MLP neurons of a small language model. Each row is named by its layer, matrix (gate and up: input weights; down: output weights) and neuron, and shows model dimensions 0-191. Each number is 500 + 25 x the weight over its row's rms, rounded and kept within 0 to 999. Numbers have three digits each. A neuron's up and down rows have the sign that makes its largest values positive.
Before each neuron's rows, "fires before" lists the tokens most often just after its 100 highest values on Wikipedia text that the model never trained on. A number after a token or word is its count.

fires before: "-" 24, "\n" 18, "2" 15, "|" 12, "1" 4
L3.gate612:512478485503470525495545474496476493496445468487501476498568464525553520471510486492491569468500497539528505512493520515477480486471503537536472507498519524492458508491539511506511536540485510540503554504532520527481507506480479500504487470471516492488488476481513479504465463515478540529478548444512500478503561476485473499506549454502449507512529520526438524495529499522484519524490492520495542515500516525472514522496509480462495467521497474502472489531464474470479542488509509493503518515513515518544497480481474509504463510513493493491513496529537500546504520495477482521
L3.up612:483485474527507527518501489473533485498462510467523488498465512449501512532499545489446509448520519492531502498508555506493502508497520520448514486505534517523501533496518486496508559486504467473475490499508521500522512502522496479524501520456575514499550496464474495490508506486548496539430507474500570505512512484493508518501517503502486460513493484499493514473552499480498494506480438529498502511487471494490495521455482476509483475525477521533510521513511483529533516522497497501507510511506504489493452513496494538479496513483439510471525477491496517538467465478547461487
L3.down612:512501494473459506542488499464494518466490475503515492505510482526450470515532543505513505438481494581522530459514511492525486516491507531487501490486520502555505514528515525483493529524514493529506492482485540493497542508520500499548516501488529493479492514551483532528481534520521502502475533493526500462512490490517532547498494493537501488486522489489525557470491478500514499497515501481487496486496490494514521515500495496490448477517465510534464523503552526488522502472517530492473500539491495492511475507465501490513479511509490469470477558514500547447469448527526506487

fires before: " |" 81
L11.gate489:495455446518502473473490485493518528505486497504525520491529490539499512502511509501537506521480554491518482480498493515500502487540501523475461483527505486479507495488492477504514546499473536506517519508527492495483521525522514507483521484523500517512512442489523505527456525483441469484494473464499495513466549539522486463530555536510453486473506449480492530487550514465485512508507563474537504499464503533507524454489506502525509488486532465472484484501513571472488489529507492494480530457484509497485509503511509524552545481516525464488474496489470494535503491492499525523
L11.up489:482503496452535531470509503476474500478495472473522460501525449508544539497482530500445502544513496521482517506544509508449510487490479512524478525488443476514511453475455505488496491491488483479483508494487504466518446484497494552515485477536521486474490538515518546490518504479519493478548445441513469519490524465450475488478516446503493511507506541468479472480474486537501516508468510476500530526477486507474526488516464497530453480492529462484535499453525492516499492513544517493525503474525464479498490492530465479509615528463489491478493520459502459478529509517517488528
L11.down489:527495529523466496516459495491452490494491540495471501523487513501516408503548491486484518515482550451484497466470478519460491512533523488426476494483537512496513491537457508482488478470468539501506486517491500476515498509479499495518493498508518473516460520525470550495447500482480481542538483520502517496466514531515499492505512473499479494507482507465496521494483532520562505513470504491477484475520490495493464459486490509526490498514486526539493486520499512501493522541535475525479499492506513502464491494488458546545497500487528538481523519502463516475505513500457519496

fires before: "2" 31, "1" 30, "0" 9, "3" 7, "4" 6, " " 5
L13.gate698:466462475537457503481509487485497495486499468536500532489514522493504500536539494499495504546521490477530490530484544516482503526540451527506481512499502501543488486477498513518491518507469512506528486491493491522487470499491516495495513490442506523480532491485493517501479511479493480505497474524506586522515504491475472475514507475522520494485472499543457542546512510507533531518525525530489511517420483542522497510471507527485499488534509533550495532486511486501477489540516477503525544473491516499460447483515527442519498543514496497472467476546487546475489522461513539488
L13.up698:515492506477499457408502534482512527506529535536508500502536511482491546486518508509468500495509528509470507506445482517513506554505455491513554486504516482463499503489495479464478519510528514484478491488480496559473481473533523508458471523472539492545560494537474512481508502493487530518523562496516510534537511501484502535486505528431522529476475491510462461536545475545497538545509534482537495500472496516557512465505516490495447499525486493528489519525530485480476503518549511503478479526529461492512493490521485500526550521520469509507493465504478521511519502460466482516
L13.down698:495478487530491499503521531478503495450489478496501486513541473502531509546489504495464484516493459485488537488509514508519490451508444503508479513504498497538518527507492485499515499472493520484515482540470493521443498482456517497515483533536480534491469495512535536504497476508449496475513494530485518510489466463515493484534512468521473495514512478522497493460497525541534528486493476496510491512517470511510492515507494508475483485534509527520471499482466558474520498496513528513518523535537512491482509474487508543516498490508509468495509474502488504508501509455488494476

fires before: " |" 43, "." 11, " of" 8, ")" 5, " " 4
L3.gate154:535461487495464535465554487449480466484483532529516519495534553486475483541514510525494469523481526484475519520512512497510481504492501499495487487520487519502499534546519478499514461559555509500440499492509534483521536510503485491503501543527551529509515532492498480504484503502554508469519486508490541525534523501502528503544511494541494480509483460539532484557531479492500502523478468551497504469522508533488473525541523480463499503485504504484504488480520540498496520483497485500452529491488488534501472510509493513499491483531468484498519487466522508475451535481504517526
L3.up154:503508479563455503535521523491498534479450539495505461572486518530516508514531500490490505552531483453497509532483483498499513479517504521499535508492497517536501505493500470499524493508547432497497477492522513532487485536558486550518448502508537548533497489502522463510544514480507504524523450472524487455505484486490513497495510495521500480554528477504528475509478484516485490481503484533484526498508502468517485516468495467530497467493451504484544490497527484532491501493532463513545459484509481492502538503493534477480494494499482496517534413472487491528482510509518458528
L3.down154:520530471485463530510486517470520509486495528472491491523464498483482486558492454518486490555482513483498519478471523480522489506480533503498505490462431490500512486523485501513513474445515504513458505488491510532519472492509552502470513505479528490523525491479533557493529498506509516500507478509467487506520474515487482468517533458521521502538481488527498498505507510480552496471539507479493506504500504506506535480538459498530509542505465491546490542522469507530513453481491469557536534545505480515526543470482499510479545538477473488481482557503518510457511454516520464528

fires before: " |" 44, ";" 6, " in" 4
L3.gate570:506502487446492455486510508509484478524494474523493467503521505473509452520494527514512500516483516473459497477490428501517478477524550482452486454463461482462490530502485484477498554541551527491496520513516515498509602477505509489518503513476468524452504487462494514480503515504505506522525450476499493552514530492490538493473527498496534520486491451512515507499511461499509493522503536491484538465524488541513516490470522505517512474478533521462554507503504511493485485508476509503479503503494472543487503525502499510502497513487484474510449499469492484477467490520518537463
L3.up570:477440472488483490468519512531485520497487449542477500503519534507504466509533499521498473484489471494499523477540518472483495501526556509506536460479477455496513507514504475498525465502503501510508447499500512479523516477486485532494502501519523497489528477496489514489478530486447413510526509480525489584548487502508492514514507482489513509473491511515505519487547513459470462469489526515537503513477460500530529508482497519465498444520513580432482530509537450500526475544509494500523532492479521476502527501497498512479538522482495509530424547485456513479467499517475502454
L3.down570:511528482506472518512562504520503494517525528492493509536461523502491465487488490502475526498534493511499461441470488515500498471480514512512491476482509483469499517471526479481528470474505535475489528522499524454486510512508452506478507493495502443537505523493472522512488501509484456462513539520495467495493470499481406460504529467531523494494478510449517498476501500484456558516493436450466522493513502481509482486518497514524459476544459489486500497509507492472516542498480512497478466483510511535476568506534513520484468528483515521462457459434513493467564515485497490520

fires before: " |" 39, " that" 12, " the" 8, " a" 7
L5.gate107:495507500498524462478538483513525481476441478521506487502477516515526493507472515518559482490461518473497542506458494487469528443520503495546516499527509517525492495456474451497452490530558486506511540498481511487511511525561492523500493488506508532498501490511459468506509477506469541521510474492539491494477500478581549468499483513513500507506494513463505499512534542486498485532528502518523477534544475474488498492471514488489480497465507490496454478514543527504484517473442571487456544488486512492511513505502519502504540513514504481504536505482540446507463529510463526486
L5.up107:548545521505473482506493514540514473473471464497444501481425524496487532489495542464477465489515495550477531488514481501496569476498485538489535506477504516518514532504476456484493501494492466514512526494542470533517523531489474510516523513516548502511464510474443525489539491477525484581524514504475529469513498559492485456521480534493561501484512488491532490509481526485525524506545461497482525541455482435493479482470469517458479502514486489534495460490508503517496503513488479517473489457450539512529468486454513556537484475467507495494489499510460503551502503506509483492
L5.down107:479514501505480459468474492464528499494543514519527501487493503496497472506538465522507495524526511511495461498529523520497490513529514445500507518525517516528460480530463515536503499500507513531480524503510479483503477475500532497495517545521517484510522488490497490526515479491486539441487477428520510515463508504490454475479538513531468524491505544508497469424505487510500499511554530511501487485479523484507472489508483530519486477546519442490516506541488502514497475496531506507525512436524529480481500468511479453472501530478507465535478499520513482484448479522546458496

fires before: " " 46, " the" 13, "1" 8, "," 6, "2" 4
L5.gate360:492443518502521514527434505467503486500502473489497471468503471516490464488493512464512490535480428529496501492495496511489469535472534491533512478492477494507480484515524511485497488463528497478508479509496487473516487517533490495492510555501493447539477528493487543469514497508541471487507493546528480511502497516520510453524476462492475481491510458460527542543530460535497511473524487506504553479495454495515496490519514463524490510480515463496474494471459470504490450461514450496440475469520491493506460478540475517485516525536481477467510528458516484522550469485554536506
L5.up360:502507493494505501498477563470507493516461507494506485526515485515483488486490499474467455446530542468511508507515450485514470510513513493542487532502525460502474520512513498506505521496497527508519495489492483454521467497520500493499476509563472488522500502525513483490547525510488475466510495501541538467534495509475521498491546474518512496514498510511531528491499491481498539497502475501485507515469528518487505500440484479433494488581434482484518499460471530513485509481490497525465483452500529471502463501536496514491519478499521553462488476509471506525532494450524513515
L5.down360:459505511466504479509530476473527489469505496532537469525484514509528488506488536538568520510486499483502465542524503532517483512515502510466509477506520483499495493543505531483527492530519508508476516521494514480506498501460471532489509520404517484507519489516471532513497468478492502522490536531491497466508523471494504511528475481518526499464494468468518474515515472446540450483469533501498536472502496523516512509495498466513485493516528513494473485566496536514498454518491494494473538498461510490495496504504524490514445499493527485543469499492512471503463476490496458488

fires before: " |" 86
L11.gate325:502491424486513496418496495500493527489472483544487525471513497535496512479491530530529455516489574502492527488479490480501487513489473458536515492501453538553530500471482451504489508546488517529509482521560513506511490483441540500519488475506503512484524502537529505533539513471538472523473486525488491533533533511498520452480530470537472489524462537496486488516503529532456496574432475515494471558474505480489502505504500527512523526475514512529555513529506512494550516519496515503548489526517495516530496533489495483512537535536511544491498477507487516484485518524502500480
L11.up325:522506509489526479483489492532456557494467509545491495531467523503519514542488512487562508498507505476532527515507484478523508503487517454481478435481495450507535530496523507471515463490521543523530485503518508467492458475505484481544504491456507506493485496554519483489482507464507507471482491488503459512509532496498457471472499475532529515522440514492530493512551497479486490488507517500487479529504489466482527508486502473493449470478511529533480554497505521506504500497513494502564535484555493551526541499490498477469499484537512489529520441488465470459509528505460517517
L11.down325:498460511470466498514509479510484510483487523541456487514489494508483501492493548533495511516482535500493516472435486496488488511444493479476526483481506484527566481519547533512498486506497537444504471485469518489514543521498515489470485521482488544507475501512457504525470504518455494522507485523536519500528517509482490496493478532531499501435503489488491524528508513525511517477456539467517487465520464514485499489500478475503466474446505481486441489532527492505484504451507514459515501502526494510516523536535500471489504515557490523491517472458483513527535520503536489480

fires before: "2" 70, "1" 24, "present" 5
L13.gate55:471483521528477495467474530488496549500506458497486529533525495526500522467503514524498530477513463553499495542487505526465503503500531459477490480518520552519473466475475472487494529524489492502478501506491483516478478512522512511498486456463526496474513479476507496474496460498463508528514502490533503502460515501476493548521508506507486546579509528498514486463511521502520510513517560477502505516498491510515515538431463534542494456532528540495460496533510464472508505530498482529497508498490509501510488477501486501511570493528548518546538491529477537494446499498500519530
L13.up55:511467511515567515494480510488448520456474469490508478472525532497458523463504523517500484499542504508445526517504502492468500485468508480511465470493520479489496503491519503474513505510496504480461476519496532534543547484481478476531480478450445525519487503499484502506511439506493509476484535477497504510510514455472495532451498498533442514532511511477474534508487490505510500492491531550471526537465505508552517494462483488477472492470492512478461490500499437502543567478508466483515496508468488530482518498492494533492498503515513553488500474494525483508452503523517525509
L13.down55:527534523568488496483508506506502491506504477511547485505525486458518532548500530486512496455529509514488528527481494470494499503519493469487544469474488495533514495526476529467459538532494507542489485544536508454532482463498501488525525548521486483487500468510486522463528520529495510502512504483510502544540504505522513482493538509493453526498480503530490515474510485529498513518536554511505455488478489480581506513480462497523490496485476510531476517480492492497517499493480452473508500514498508475464425486516483527492469477467502492530517472531480499495525466485530529472

fires before: " |" 83
L13.gate569:509497496497474500485537515512467496516472515505505501536496547503504528472498481495505492462529526507552504534480476486498507491518487492544494472490548496489522549453503523473456510485523514471536515536514500514480521507447454510477504525472494512501542493552533497525467514499472487506527489486471477474505489492476509460447521465499508520560480552533454473496499471493547521505537512512466497530512499508494533499459497493453505508492491502537510487493488523534464563525541515454488483518504504524521540511431465485437487512539453533495518513515485523489512497514444496530
L13.up569:492481476485477449485497470513495544469471459516458505494515504506511494495525520515551494509467508503513483422521484488500492489468511514517501496451519513504523495506480497470502514496543585508517505541516534515499516480489522495520467490473496514496475510501480513512534534445517448509514487510523460549469539491500497483468500495507527547514509524500482497514524461463475515506465542541509471544510513432513512480483545533488485500496443468515495484511487550521518529478500518490516476500499503524516477507485529497491541556494533481452489535499470505483479530504487484515
L13.down569:542488496498524502500512483470493489524501533501471493518469437492503537505499494506467559531489522498501490507506485473497454518504448528512494499501502494488562472515539502547518471496529504488513515504512458523490505543503498513454499502508512508510464536516526495513524505508469488491484486530496509515519509488491507498520453518496529511488481498490512500480479516471518518474505514478500481477455518507475492516513472515490482504482521487497483456492521492505466521472478493492479500501505528455525545495499512485507518496530469485486491487530491514507534497481521522519

fires before: "," 60, "." 10, " he" 6, " the" 4
L5.gate643:473509498539479541526486491495480472539516470497487481520541526515556489493484511511494526485499487504525492510501515506532496462461519472454472453532530501545482473478518454521482528490504497497511498494476453454547457522487516540511514506504542471499502488493474483456507512512461512513476524466458489528528459472511550491505465535515482502505469496518518531490499488470509535510497523526515504500462451500537491527501499457506523514487508452515512506476501491518489524474497541508545482507523504503485548482517486472488529546484473522490515486498530482503522487437493465507
L5.up643:503489488492481513525539487493505512533489515508532494503480483499551509479502454496483505487488533495481458503500488508516468492479483504538499483515504490539521457518497463460482551508493514487512547508476500438500502480509508458466500528475507482470464451513487491490514475488506490501505538504498505496460483503541515543503513530507473534456499553468498479485467486522521471489503537523485504482476467489539517548452489501534489491517517415493567521494473479544487506479471539475497505469506535483500491529489501490501511517470485523515566500562485522531513517487483486525
L5.down643:475546488462514514535492458470499584467479476475487493464518490475498542513475495558489510505483503529510502508472500503485496504530498527475497490527530518529474502538513503527481503535492480549489500511488488501491545520505492497496480485547497517533470533536455498498544485501476503484532501528493477535480520501517459493493503516530465482518442490484528498536506499505430517539518494522490510527512496500522511487497546468476488501469440504451505502540494491476534501501498458521533498542503460487483536490539520506516527508488500470444503511500483471490517492473533523523

fires before: "0" 52, "1" 30, "2" 10, "3" 4
L13.gate349:507505528491483526518537508485515487504461466467519483466487500482485517490505493512444500507515484474515521465470534511516484515477499498496509483524461450518522465543457485490507498516502486487494494467488491442509495485525496502482494532480490498520538474492454478505514507501519507505470556530484447548496485505511545516523499497465480529483486555514503504513478518577488524471514526519535492500526466472490493494482524520458450472495543493473448510505495470528502486513523482472482453525528483486476524478484524508481509515492487496505538451575487488482491496503527476548
L13.up349:526508476484537445529484510440503481490498483531505543520473500503543483519531483473490492513490496478493524531514514520493487504525522506499455509461452536526502508519489545525457507470447497488485482478490506519498535479457539475517508466497496500505504526529498524498502512531532534487529466552523543517518500520478503511499495540531517469480481467530527546473507531517501488514465544513510487515477550492488484503465526543477510539443519495485503493493487532516476471438516499479519530499492542501505508464481498524478490522514428526469501512475484493504516550499516497500
L13.down349:503523564522523528494533479473529522488469501480475501484510512519483485490492525482450511529507491522460473470552455527531501478483459494543499484505452405463489500543477515527529494539474505492499515485477489523496504517517509490470503496516467501533492442489456523529485491473482518509506494555482488499526470534500504505517488477482509502475500510538489498486534529523549494536508528515507485488512509493538499461483522498487475492501492504481503520479502481504510518494483521499527531501513504473481493470510512496472517528528474491493517492539518503508491522499488495496

fires before: " " 34, " (" 11, ";" 5, " |" 5, "," 4
L3.gate616:462516528476464545454484514491488495521478509515478486521524511454506501498473443511523458501468537528507519484502494526497482501453441504570512504461484549503525490465477476475510488496513500507453489514504481487510476558494487484486478484501494534476538470476523505483494474484513536473520530482491521449500507465523498525487462499493530504499527519481522487462516453511487483526509470518518447475523489498469488503498467550467460486531519482517484447488497514478529485506462553508505520525513474492505542534487532470486542481538491514492472492520496515551513530468496523486
L3.up616:485544496470490526490489541527476513486479482518513474549473455512502526504569474504503467502555493517518513532510483532495505561449480524491508501478530489509491513483435469498536526566514499468491506495485529520518457498488510465524494477538471516463481512516463487472479497464517531536492437449488504519486463521489480512493471469481518486491485486488524460494475475449495480523501515543516527493529499505533534504484481489486482514498518495497514508546486489498505525497475488502475500504469496426504502500482529526525509481486551512471504526492482470524504477509540536508
L3.down616:499466477507453543507494549461516546508478474501482483532456511524492493466519482483494482507558516506491515483486498495552508447529523494472489523507509489446518519501507474516519496467577508488458513518484494500556476512456463541482528529507463485523502488518503498495527527477529516536479460485477497482561475464461519502494468486473481484491463539522475471504494501515502540490477467495530489472519507470486550489488490480454511518488497542526440470561469524476534482503522475525516528510482488513490525465510506523514512491525502551470470542502485490508498456491510551519

fires before: " |" 65, "," 5, "-" 4
L8.gate457:477507509467511517499523534497513510534473515460512512520469513489491484526534498508504462489491517536466492509514494517493518485522503537525482477544522468537490484474491486510469516478515531484506545498537523488515474492506447494536520503509520494484476513528535521475492519502511506536507527530490491536507507457513498477490569520524477477473522492427521461499512479511465496475453501459497470478488514457466522518505473497499501455558443465477482501470531496534478470531537518493478482462524508470464465508529517539447500507467516470429504464517480490498532515521542514514
L8.up457:476518465489483480491513524469491505479540510486500492493524474519535528486506512523506519513490466459452500464528497473491531524517482514523500541492531499493496481504527537477489540514491505485484531503566473462442496496489550538517473478527480499486469452514502485484494521453531526540489501501496470527510495491510513526495556475443474520495503510518512524522491500493464459548475566496514515480482471490548473547524489468505458477536446489492505490481503500550509508499500512495507486492488477495539465518542516496499537481470533450462473494472514500474511476501540509506
L8.down457:488468499482486517484563491501511490497535456546491488525529493495514485453499484490495496463460499524533513501478480467462506505536469487496494487532540502473469485462483528505548464504514502500496578511478516490523527514462471506490503475533498497504500539510507504455514465513472492502458499485524508478509498474512558511476430499518470521493513525530488497484484494514469498480472465545497501515534499480472505498475491494490451479547538501516480505528543514518499505512501511508501452494462520533479477520522491524547530468506497511510516497480505507507525507518496506477

fires before: "\n" 34, "2" 15, " " 9, "|" 5
L7.gate578:504476476543484439498537489491498445492461521486543532490503500529482524482474532503511473498462495511485528517467500497514511498483472532461477524486509501491488522495492496476463524509451489542549541512531484506523495493498501533482489509497501465477480521501519506443527519519536462494494495529475488518506543509463505523532462501530485504525517497540474546490531516507492515509481479544513490515539473481517484522543558497501521534494493529501492524516475511472482505462504515512500496515525518479485488517514425505507541483481476509490502490530536502496506504456532511464
L7.up578:526496479529477510547476538450497507468501513509470508510494535446507490483536534521514469496439484519525455432463479516453496483488519483473522484508496497500467517499507501477490550528487473509490502494528534525524579530525543523480536489492476497511557551497436514472513505502547520493494554466522533501498499510535515505472523440461474513497497485497513504496487505502494504516489439483488496456530500502543493531505497488518521512545514543514460493532497489495514472493489514480523475500481470489516486492490457543562485479501498478498477523466503479538468530509500496474
L7.down578:589509495480518519554509515504497449496495489517520480497547513478522513494501504556502521501503525510498518448485487492497478470461464512479487556523551461491463493532510539490483553506458513532533515531484530522530506511517494460494535513519512518469506464495496537514499472492503539504509507543524503499487509537484543517512492451480490544472501519469495499482556506514476496514527461529467470521467504535498508523468512446474502494499462523509516502520514497494489500478536529500500461482477464450523468487478488524539474493489482527496529483469508520490483500501493514499

fires before: "0" 83
L7.gate481:524536489483506538496521522459499516518462542498446529504530508505531505522500484493453529460521494473525536502460530460514477520510510509506460512451483520517484489506511543530497496525506496514510516518474524481529514482500497502516443529517543502521510517511488523510476514505468520490523485511478472469503501506519519484489478468521510501522466473523490484505511505523560519478536470511532483469497480518495519467477494486455503468457495482500494490461510487482465481472496474540510496476494504465533535441474493504497505548521489481523518474503494552508460508511484534538
L7.up481:443494483487510519502522472481491521496527503477494484529473509516498536502502475530518519508465501450493489519494486569517488509500519485491535498489497527518481457514492486467480493508487502481516506484491488473522530496490479532511509480473564499556567477459454471464487527501532535521544540577536545512505505493525502531525487457504521485525506489487524495496519488511527492482513490508542478457475477499531524471479558517536494526497522528447550513471504523479530507471525490494461512516470511502479548479523484500458507515457479510480531510545529502461492504481473493459
L7.down481:520481510508487540498491510504474480485529498497463531491502463505530475511528495466524533483511523485521459510482487492530508457505483502518547501459517499491471536431518488501499482487503545497487508492467497496456519490525480527490510509511452526538481482539532499498434515500514502474495484515499481535520499569526476492482526505533510510527490481546495528524499531507507496504490512524522528479494503529542491505497539504485513461558471490462511465490521510547474516510522492529479526527513461512499521475476497499558494526521473529507545490478494498529460535466498490489

fires before: " of" 39, "," 9, " in" 9, " and" 6, " to" 4, "." 4
L10.gate220:544514499476508511489499499500553496484481487502438494498532470561491454493488527518477525437511526507496481463482472495501469537529517467512506530484505472522494505462470482499480529477495459511525523490513528491497518469480484516507538512526536497498489505492474480479518510490486515522551508489541529528546439521505488499516517511524464460490552463493533489529501474514519526480524489505519501498470462499485427508497477471470533499507469494468517483489518502500480502446511464538495487487499530478506514508514488469467502476462462524489538464532510468534516520492497447512
L10.up220:471512521480496551523458458475486503526471457497461515502515515534509494494529519458501518481552494469463477487494471470504510507490560490519488497518559487469532496472517482503496508485514519488475524501499508499479505514523437534491466474501494528514490541481494501523540494472547482465552518476485524449497499466517476464523488533494503508486501489501525492492462462541496476487488489519483512505489471484512483531517480533490475498539475483468490534447496505546507524489495478514489503478520549497451490541528489506478476509514510506472499461510489498462490468525528457494
L10.down220:517485517476560463529518512495529469504498501510530496509515503512475509481505522548494503522467469485485520482476490477516501477487498470488494520503522479507495483466456462507504517432500478514501490471516496517477472509464537473455482516546467486492478532516437470477468460474485500480531493503485504499484470520516517473499530479474449518526516502502500529486512529463527532480478514473476510509521525510480514464488450466486511487511503495503503488489515463493497497563514447542539468511516484471537495544502496500486547519476534427467465505504548475454495514518495510537

fires before: "2" 97
L13.gate286:491468512501468495485537567498506509448459514486499483450527499497495534514514515476497480522546519486508517511476496508483467480468504488542542479481490502509501524526527494520504490499517460554496508525504491493445528483489450488528525464458545487501538498527484498481482493499474505480512508491466552510491520509519524514458479520468501522489502483470471512496513471495519488478527540480484458546477498509500494477475506503515491511497484494543459471471475502402511495510472493497471490475526515486480457506485502551495533470505506477483540456515460525499528533449549512500
L13.up286:514489484544474561524489503494479482494492522494481463474489516475501521544457508513471470488526502512498517530507484490471493534472492470492471439442464494513483503502496511472500546486475505514525502489499501481461523514470488466508523479499551449466503531466465499502513498511518472500521505471476551530486516495485540531489485453504467511479472474493494545484492498522516499533515530509523454501498495479510475507501513512519491466501539521489463512510489495452504483523502468476501513504496503497462444511520492536500520462469480463510537475515497528530491509502497509442
L13.down286:564502471522451532493490480497516464557503518510544557507533504506510528497451501500498531510514501520479551474487478536487502496451526471467450454494523535513519463514503482480539548522531476547513482555519505507504479498461485495449455537516525510521485488488533542536507493507493525487500525494509525493487506527551533493459530513495487548487492463514512508450504456522480475489542493479531487509562524500500460556496476512540496484512507532517488489509466491535542503471470491490493534506507518434457485468493485524478453504509489518502493504512522540512481513510470551516

fires before: "2" 69, "3" 24
L13.gate682:511464544523483499486514495496494436489465523496492515469540490547498529453511500496466491520517498518520510512513477473492497466525521515526530477527490559492503498512502483509520519490526528536539483515469486517482497496486529467510518544487478476482509509464457527488525479479490555521558515527534498476477504488471479477501522544497519489522511506490457506497483502485514482458517530481541491524467471524453523486494503524521519541480489507510458456511484491464488500496530482532511494522508528492535512488459493505533559509478478502462534484517506461519510505494511533557
L13.up682:520514531535482521496500490518492482486510520477492534515526548512473571485441524510495479482530480480508514482478475475472457506478506505547524450504504509531495472468524476456492502479466490518484496514495500520483519506477481534533534520472511506536484461487486510523502507514516452500506465472544509537481504504463513517486523533454462460480504449485489531521468472530532461467487576507493483485493504553479509492518477484504544498495516519522513500484459526473522495507470459521554474516494495508457488484468480507530510492487480470508504462523477537529497558505543535493
L13.down682:490472515482496539489454514547487502474463523452521455492529493512492556518508518523464469508504519495474519507525489491497493514450485472482462462492511528487507502539494507467494538540477505532535507521491459488500522474492458474466541468509487506482488468515441533517496481517505464469495525471492500465513503510557498488466512461499455504511470485522522499523503504498520495508493514482484523530531490514515465519514506502505484517507461537520520548485524503530508522467447520497470487477475483478482517471503491491467508511530477540491550481559513515495540465482512521506

fires before: "." 20, "," 20, " of" 11, "0" 6, " II" 5, " in" 4
L3.gate507:547561487447468513545527516497475470522497513489520497490453532512545491473439504494545479492493511466494478490427515521512513496479531470509489518468526515546526493501479501462534501513481540516537503507491464446506454506517496496521554522532533516459496532471501531501534496469485534521506533454536508523429514507472518533500484576509495531517497500469507513463500512501450509469469501541467479526493503491523496541550514510500500493562535507481512505481510492513418518494500501499463489517508487511513518492519484476468522487507460519462485487539514521482523494466525473477
L3.up507:510528494540505533494479497553520522553545541488490496496488488524457492496509490489474496551482523479510520454475512510531510477510513494498503446510575512459546485501482486526493510509488482450499520494494524491504487467523497530469506448516534542499501477489540519483468531504496508522486536517499533496530518465531541535495473501503487503471478521523500453532513490556504533521498523494500502485504485505483505520490501490503459537460529530514523503493494484538498499504530480516518493483510458503532528519549502519467526519505473501490479488506538519535523530454502524474
L3.down507:557543498509512487535474490488461462463439509520498507466508502467529521522523515491519487440510495500492511483451496479480509512466461516473493497478456525488488500453443507472468499572524514515464460495484492508495498550525497518508466527486505478521475543486481510476516511511479521486519520512556490535441465526545434506492496505545482500519500506490488487491525520496496483501518490525464483518521519514523497516482493507505490511539490508466480516508495501502465504525492495494522473570533475551466494471506490508491524514440511470503505464481510526477484498483476492476

fires before: "," 42, " the" 8, " that" 7, " of" 5, " he" 4
L8.gate289:465513545479496558512501491501519490488507481513515543482534510498496505493466525458554518462520520531526495516498495494503498526548504491488453474523538473485502499472501494502513515540500533513503524497467482472510492526495518510479544464520509459489475494483425490461506524538501510536557519485534483495444491491521527506502494514523489520534487544471558475476525495470532514513495517534511482457477517496536496487559504482535522514489489499500503496552534517443466462465517494541459499500508472503470487499489472511480504524485506520517482501544521493494497489462509493501
L8.up289:490503526491497523482511511475504534496482514501506505485494526504517511459495503499518507460520539505443469490506472538464558468476498527520465551519514510500499478495488503482500470516493496481473508450431513450461522532508508516483538498520501495491494504534464522478554481517486494523545468515503470516446516471481540505528483501526486516531521533468485462515522492470523509509557506510489511481519481478497555498523471502513491534464470473471503505505514529509474526464456543519498475512494492504503505534545474563489508472503534471540483513502527496506562492476481523483
L8.down289:492467481514506463470515524460500459468485501524451475506462509522457521538536469482519499493513503502516505441482520533505500503457467480489505501503504471518534491488459507523485491511550456526520508495558526517485484494482509502493503519582458465500465486468477493544477502509542522505511527519541504485492517517499454496513514503489493508495546500528471479491527519500454486505496512468473522486502550498483464494510486542525532452528536503469463499517500482457497503512496480507522496512525524546474515486521484592501459466500493467474548514472509471480519477512522502536

fires before: " the" 20, " of" 17, " they" 7, " he" 4, " a" 4, "," 4
L8.gate398:503496516443577506533503485472508508523473437520538483490480477544490490540502486479553462473509441520509464517483510496527510509456516481495444536490464504500451530467535480474471505482522480514475535503516491499503541519519480483515517524499482533525465474498474513518534461435482471559469479512513509485525511564539529491515487542498464504490480423486533509498531484510487504491532518489511490479500494528514513477513509481487486504479518496463485522533477499504500480459521497479488523480475508491457461545511517451505485480534499481490489530531498523507493477507555489512
L8.up398:538527483487480505475476490500492503518465507509504492484503497487481553477511525535548485529471493440534512489483501471432554470526516487537488475468518508506497511493489458479508468516466481466493519525508526480490547513492459505529477520516509504513491516507481477513511498509454479468484522475517520502486513535513494543534478521514451495516447533530491490499486513501534524508530472484497544513544531511489512514501518518513485529470497520475492514480579494552497519451498506509485538497518493479515474522514486491481469487505499546489545504496498535481468522470509467520
L8.down398:502489486480482471527463544461541496533459473512488448512538479497515486496493504499476508481505497537492477491502518513555505518501498445500505480473469502489488530524488488548510544489490496500475474462444546499530493496506487527527513486529499480494472509512459499477468486482503546502479483485465518457511422474502476462486483527496479511513509524520537526476509496527502481524468558539452493493458498524495476510502510495519491467511490492514523497543442501460482486516541513525539476487477516500460483517458512519512494534515539485488449479546495490519562507498534466541